config.yaml
num_hidden_layers: 11
hidden_size: 160
num_attention_heads: 5
num_key_value_heads: 1
head_dim: 32
intermediate_size: 640
vocab_size: 8192
hidden_act: "quick_gelu"
norm: "rmsnorm"
norm_place: "pre"
norm_eps: 1e-05
positions: "rope"
rope_theta: 10000.0
rope_fraction: 0.25
qk_norm: true
attn_scale: 0.177
bias: "none"
tie_word_embeddings: false
parallel_block: false
init: "normal"
init_std_qkv: 0.0564
init_std_o: 0.0564
init_std_up: 0.0564
init_std_down: 0.0
optimizer: "muon_variant"
learning_rate: 0.00938
beta1: 0.95
weight_decay: 0.023
lr_head: 0.00617
warmup_steps: 0
schedule: "cos"
final_lr_fraction: 0.0
batch_tokens: 16384
max_seq_len: 1024
doc_mask: true
z_loss: 0.0001
train_tokens: 106300000
max_steps: 6489
dataset: "wikipedia_en"
MLP neurons of a small language model. Each row is named by its layer, matrix (up: input weights; down: output weights) and neuron, and shows model dimensions 0-159. Each number is 500 + 40 x the weight over its row's rms, rounded and kept within 0 to 999. Numbers have three digits each.
Before each neuron's rows, "fires in" lists the words (lower case) most often at its 100 highest values on Wikipedia text that the model never trained on.

fires in: "university", "department", "republic", "died", "version"
L2.up537:512480511454534466455514564526403534455526394509443509518559538465488464509515480443454491513517505499572470432477464513548493540512493546517479564439516513524571503509514564567506518480437478512527494610422537468511499538508499583505458476507501451500532528493519532531573511450566500541454475486461457468677472533472567502485515469522537493474559574427516490479473522452458556483546499537486532486530523502504464485519493498485535513504545547529498502523569494562491503489522454
L2.down537:512486478474460476491567541476487442503475481533442506425441535518463466535529457504514539516455491477428486525504511507438509499399480442535523439458524483427557504474464499478498533503517551514497425501535527483450443518446567507454452437525447488481412537577480488504558523533576509523576444482508523503422465494485512516496462494410487461528500478508492483527524401498439542529405481505522467541501507477579557506465493521507452438462472545484520504502504480618460475516464567

fires in: "species", "votes", "championships", "aircraft", "systems", "infrastructure"
L2.up529:502509554477449451471535485545531497439518516534531633563518535459481483540507428505544530531549499471472544448532509521545534485499481548491470462473470525517511527534506468535475496536528518540480530570539486429557530545508474436493514594522514491615466581537471536520535469448559512422553558456496528510563550483477480504568482510529437496433428566592517463526463449486496546461464542483488480498515517518532446506459507487536514530502505467503434505562525547484579550460484535
L2.down529:545531473511533545489425541493498461479417491491453388479529496441462552506457480510542491530520503566451527558417537437475516470468497509533467454484439471473544575493426506557504472472473541500508512457550482499504582561488544394535513469538496475485484481470477537549557491476554514459516534487506497529545464461525536499612506497549494476569460510575500487475507493479474492519558528473492458448499495504499549441517528536448550441576503472507436552441459538414515556515487450

fires in: "when", "without", "before", "despite", "problems", "instead"
L2.up277:472419494433552505511548527497496414551467524467474491522502450450502574552593476493564522536434594522493612480529472493534481585487539510457442463494514483484515536524481483515499514511533371498512506472524555492440511581479503480548441508511538496522493521463517484520496475626532454481447472429505459486434501469496549515446488480496456474445465448421473512478496514511506551434473496488491527496472536525498561561517468485506519482505413484547488434554549496472470497495484510
L2.down277:497543458496462461503506496521492504449505477466478516436490528560588516544453535452508447451489567460512439564467542472516535500576535539484514442523525492495531446464522489465524522503546479494456463518418508594522522423554534492489538553480523549438508503495444490477485558422557585501502550553525521466562482508471515526578438478444454524473425562579449487530513504492482455574469544516482462485471475548487453541514459490507533510492614440518502563449455527526483494457504540

fires in: "received", "its", "returned", "reached", "moved", "to"
L5.up278:452495549436438565455463457539487481527518537492532449526485604492552535480484441493539384420461532466510505469552520468561448516508559498497470517514509446499508457533440499467481482509523498481505492423479476522486518403460476499423512474524543512472485526520488512534498440512459476520516456483530482520502507511538475418475477551430571490522569454519461473400524533484553483549565537517507474485559497495444544436489520486526513450469451536488533538583498607554540514534523556
L5.down278:491508494500462495534497502480513493504409506485526442482544488520500525556552426468471517537487471428507576534476498525450494428585524534433495465487479551522546404548485476596477452492523561501464501479458426500550550490550497568510482487477484496506510458524548473453550532496477460496516487473477485589507464542431467541440535524496561510518498493434606520484517549522504545454553528443529532528473533512496401470451541512480408455467452513491546593538503488456486489489553450

fires in: "world", "great", "time", "story", "order", "life"
L2.up548:481450505469546483463483524522509517460455462536514521491560457488491506514507436537523468424563519494471411498539502496532625486454397432483459511464512488468465552446532459433606506482486443515583466520391516521488521501463524451467485523541481432511502467423541498498530546535530541482528494508437476526479441529512454460482435485497460554481496467447495474495512519517454552469492556477530571534514509490612504465519537550511534492556456521508580465479534509550528528528488456
L2.down548:502531498500496488499471522549525470507479500554498551568530474471448504500497466455501479508518529546545443464501501459498545434402487369535530543484509469513510485524501460506544518491459481534558392545447573491466492477446509474508508565556512424468526466492509493444517517520511571502535435490523497527473492503543487453524467458451540472454582560501484456438531456474511498485528538484599485498496535554579469445503496526489612472499424498475469444587502514521491548504490398

fires in: "an"
L7.up218:488548412520469512467458534499466489478482513527405509445509542473376540488502521474408528520487505527531544467440477505559520448488529557533445471517443516499556438442467450495471456529435554498554503446466476478519496518517511542471478567524552448525534457504573490503552511485543548522495515488520471499531477578512441460462504426516453513418523518474427538517556493489455510592471462529452432483532497484455507518454456493500470554480561558529459495585557471532554504528490472
L7.down218:521454492509498479471444535478451501505553498480488348440467511504448441489427498451535568510493522454551489600497440517548518509478540501528520495505432526487470544461445493500489516499545492490559513519520439518467535466556476454448539541531473476558460483532422492452502525553486495528493461518428482428540462574475492497533540472556468551488559461530549519507496477535542514505580543475458440514514510517515540485544426446500477482524506498426495431518524491511622489442559529

fires in: "london", "moscow", "chicago", "houston", "angeles", "month"
L2.up373:515582503509433512518433525506577471487507435541528478553566445512502521496462485524446474517434552504530529464472528460472544541458537541550480557493505498539512473550529538493525510525520450419543517497539464458449461524453507473545483544505537460521537495428441456524521529537531447506512447439519581537465521550543474486509508495463467508495454449523408521536601486560510508542486458468446440470510427445527508498468463514490467429464458507509542456519494479554388422475470435
L2.down373:478524496511480565443472549511508515484535460511512442485481500530483460442471588582495504521476514476515498431481508490469520462555487538546508535498455539533515464515512474414499464534483574442470546499484446465508450507428524445466465558515537508532534464423496462518504454609575519458531403462511517519454514558568575452543521461434514505437471464479426509479527431523495489466508438443477458470509429490453522423550539498491491491443514429489500480497582514517422493499522471

fires in: "song", "succeeded", "preceded", "singles", "positions", "rather"
L2.up463:522468444444507575542472541463487522554452504447513541539539557600401450461521534500493490545487519499471511471556576515554536463519550458466485426470520462530487460583525503521529484500505454548543546489400496513500553487502525414491488447431509528499511463466498505520538442481541488513445450442476483534508445454448508548480467438605512510616529446538498538502462484553525488570479535466443529548491520542494489461471494526493470479519468568489481480465521504547554485505554486
L2.down463:457502452429488518529476511520485562550464543471471585485569521520457489503547527454482466484448553525489488521543533500491514506543454481460524552473476446472497475526546482441525484489538504500485524529412456532488524470627521395554491506470525497520544463538482563501512470553480556505426461503490506544514490487437492535474537533597528432535572461483512527522506518527502522498496510457535491527498486479524528564392488461411524401542505569475421532461453584478539486466501490

fires in: "time", "there", "life", "lifeboats", "times"
L5.up493:561514473472525561449510527541532520461539477492518511496540454513548563562555462479449442521505579549411511516488512543506577467387475439462528506512501475431512498474481526456493569479593477486515473414509514495469519556494449469495449493512552469511489445472454501599531433499482531476540474503501467485509499490442484508522468494504512430498480471465473485506452385568446570536517531477487386446515466496559542520480513486511476501483502400498482547492496498536515564511467468
L5.down493:523488515516474560486583553454469538472509486435530488494510535588611480470418488506564495422564500530549524531577450453501471548566480435545562546495537427560479512460568502559508512562479501479523479445480455457460559499527477550447533468430514440460517510555505492539504511507470571481486550493484544504472502518493423565480470483528500609514533499505460537471513456496527541501575459538546513522442489533507483522513513497518499509498468467501500588544550539487441505445491474

fires in: "south", "north", "northern", "west", "eastern"
L2.up207:470526477485514528456453496488448492516522468485516548510556520488459473554485490554457498477446533554410493456517559568587508542450567497517438605491420482446494507470449458431499467506471531591507479486455458503514480517503509446462524542462520425518529536545470492495488528468424444531495523588475510515416455471536423531488528440533455549534467566576445473494467512452450483487487485488579540456536464548457486477471430495476470544510508532495439458453506519542492515495510447
L2.down207:519455568468511488499512522473423493541467495497506530521494531514533498597495476535424506488469522529482503536530594602581538497429592502539549447529429474474528513512480529425550518470547471536548465464464519544491478519537505454487586551477529437508481550517517493517534542505424406540510492490454524559437528489543494512484442506568483583451489508559466541544500563506499486457504495491594458462543511531495440539500507452443528520539442513544447460492534531501526476482463471

fires in: "points", "candidate", "championship", "teams", "df", "party"
L3.up180:476532509449479515457512528568531506502480504503510566507482533527447475552534460480447456530456516534487416535488486548557511535512468521492500467478535587598381504463465470570547461523530485446483514494492506521463405549526385488464488452475536473494498526578517494516537495509452448477465450472524536569488488437497534537532473518502523517502513519535547421542506438490537545463458499457556489598441525511484470496447513577514531538475449514511485517520531433404527561463524502
L3.down180:405473583567574516570532542470541522472510489496520398504468441443637546478478548480544482467592447515528517514513466509452493473487523524502492554548505446448567505480519541537518476524508578500434442529473462519552536505519563517516494453453472550565524475501511524519525545494528532468474506493466472489523487519546519523444464542479510473566495454460414557425503532546439433481476491491497447447512499462489573463514457487511547469538490501501578501523478533536514516504443514

fires in: "when", "to", "and", "without"
L7.up430:531518507407501470509498526512496512473477478482501500444525550468558517527488507508525440510491552545469415546517433524471529581424508537516456533539501525494484472480501434434496439482593450452527487501526506373520509477398556491510523483538560515479469519477450467475545523514490509488551525496527544472521496503468473450532456496498474383531426545468489510500625515485497549469466499534508490526542481432482523610559529459455503472547472457475492459544461532512490520463569475
L7.down430:470580512499496496490513531573572481481352460431516526533494520481560536559454565508493469523489458472488524546444481474483527513533525526506526519535498489423545540506438435415434502516534418494496533430492481508377545516515530463496501507527534530546528491528442472536492491478507430440505577483487478474465590485488506533481464522487487500543505513512458565535490498514505503542452510507475532452574474487487523478509496460441567502590485465475519527579437546484485477574518539

fires in: "some", "many", "both", "either", "consisted"
L3.up204:563438483475508499522441482507427465526583482550516479563522494607573471535550528459539510480539560519454517421526489507490487541501464527511544490458399527456496497492483517491474482473539487540541454587467557513484448588525459477517536507462561444492498402496467562541483502498529496479493511563509466489534580427498459501466484458480546466554488492522446558503497511503482539464467504536493537532475609546536473576488533525529467470483512496447550525550493467530509488588569525
L3.down204:503486491490500470525474537471440524589462517547518453510532457589707489504483544464545561509529518548523524480459490550511502526508474527518493474497468508451567523517454447468496482421509498440536462542435515538528495565536472541464475508470539506514460494554487515566493483490543537471538523541490465489492586463480444549461556487484537464577491505576484535515428506453472437429484498569509491502469537559516511547447546475495444513496527481461490518526495469457473504540554541

fires in: "career", "candidate", "law", "constitution", "legislation", "constitutional"
L2.up428:494494516479518475508516462454501522422494445506494508477487512557541473512542508521449483404477500544534508457511459462452460463484516501496482464468554535458520429464510466519448554505521539569462521517462540497493431544529555488463471567524512476566518452552467482476556524502462533559531469563473597498438463468459514526554503558482476556497487547527479512487523483446459503504551481475487577382544469477493473504533511413538567492557476455479439460522546419398444538443486436
L2.down428:485542509495486428454542505521523444568483580573575441557475496485488520447441538544547513536533459551542470568534512541594445475503507542496507439506513521525541523504515544471546457456465490508566527506517431490441559530468447419536543435540501492448483525487496546470486548469495534481473480538539470514483531503508459482409467571498510531528484548510472594513511488532479532499474493547517413552440536521500520506468521583448456523493541559532530546476464498591464459453456512

fires in: "de", "long", "earth", "home"
L3.up376:500517457551564482525430486471442467402490527574451584521446492519556513522441502600460515501522515520533530466528478467485518501458566489541502481498463449480470531463504491519514503498425500511502518517551546530441497540477507487508508508444483526515496561494458518553520457576456500547491437555472477470463442495515394551466549445444515468491475564549544406479582516476543540458461498455541439456500516588501487564494485554529556521524436496463420501535508476444530483524494483
L3.down376:478461487452499531511490489535458521432544542463482503479517565528523563441476483513536530510500478561493522574450473467465494512454468472500470427561477459400582469463433507498535438500546497470473541431441488582467470497501489532514520593513395475474515497463519487486527490457559462441515529551459500465513514526536510569436463484496491509475523500515453530463420543483580603518512528442459507484496508484479564534510472460505463513484513576511508470487514494484473509643520445

fires in: "80", "airport", "chevrolet", "route", "trains", "200"
L2.up110:591500508485556493481498542491446518470481495501554524524540516553493524469524456506445489495423519454527550459473491535532537521475548479489453450450430520488486464500479448522412499569574494512535504534566581499530464510498483456431476531553462502468484512573503518577524497482461501472495499434488464533488564429468497473486519572514510434416595458556506506513479477493404596579549480471456452504510497450440471559455466520545520555458532499473505493474463469452490519526476424
L2.down110:368447520486465514545469511510473504562507620529506514456471503485474563514451531540462421512500508540462515478460508505427506509530510516468529481575626460464541529469557516517555480468467468507492472491457479550517492544531496571526516523475503461477468486462514447513485523564553503469460487494469501452537522517529487479441512412507417514580503486442493553510483615508496467407568453515529545463505502468563500532539542506468448482447528541527429491509506471496529446517501503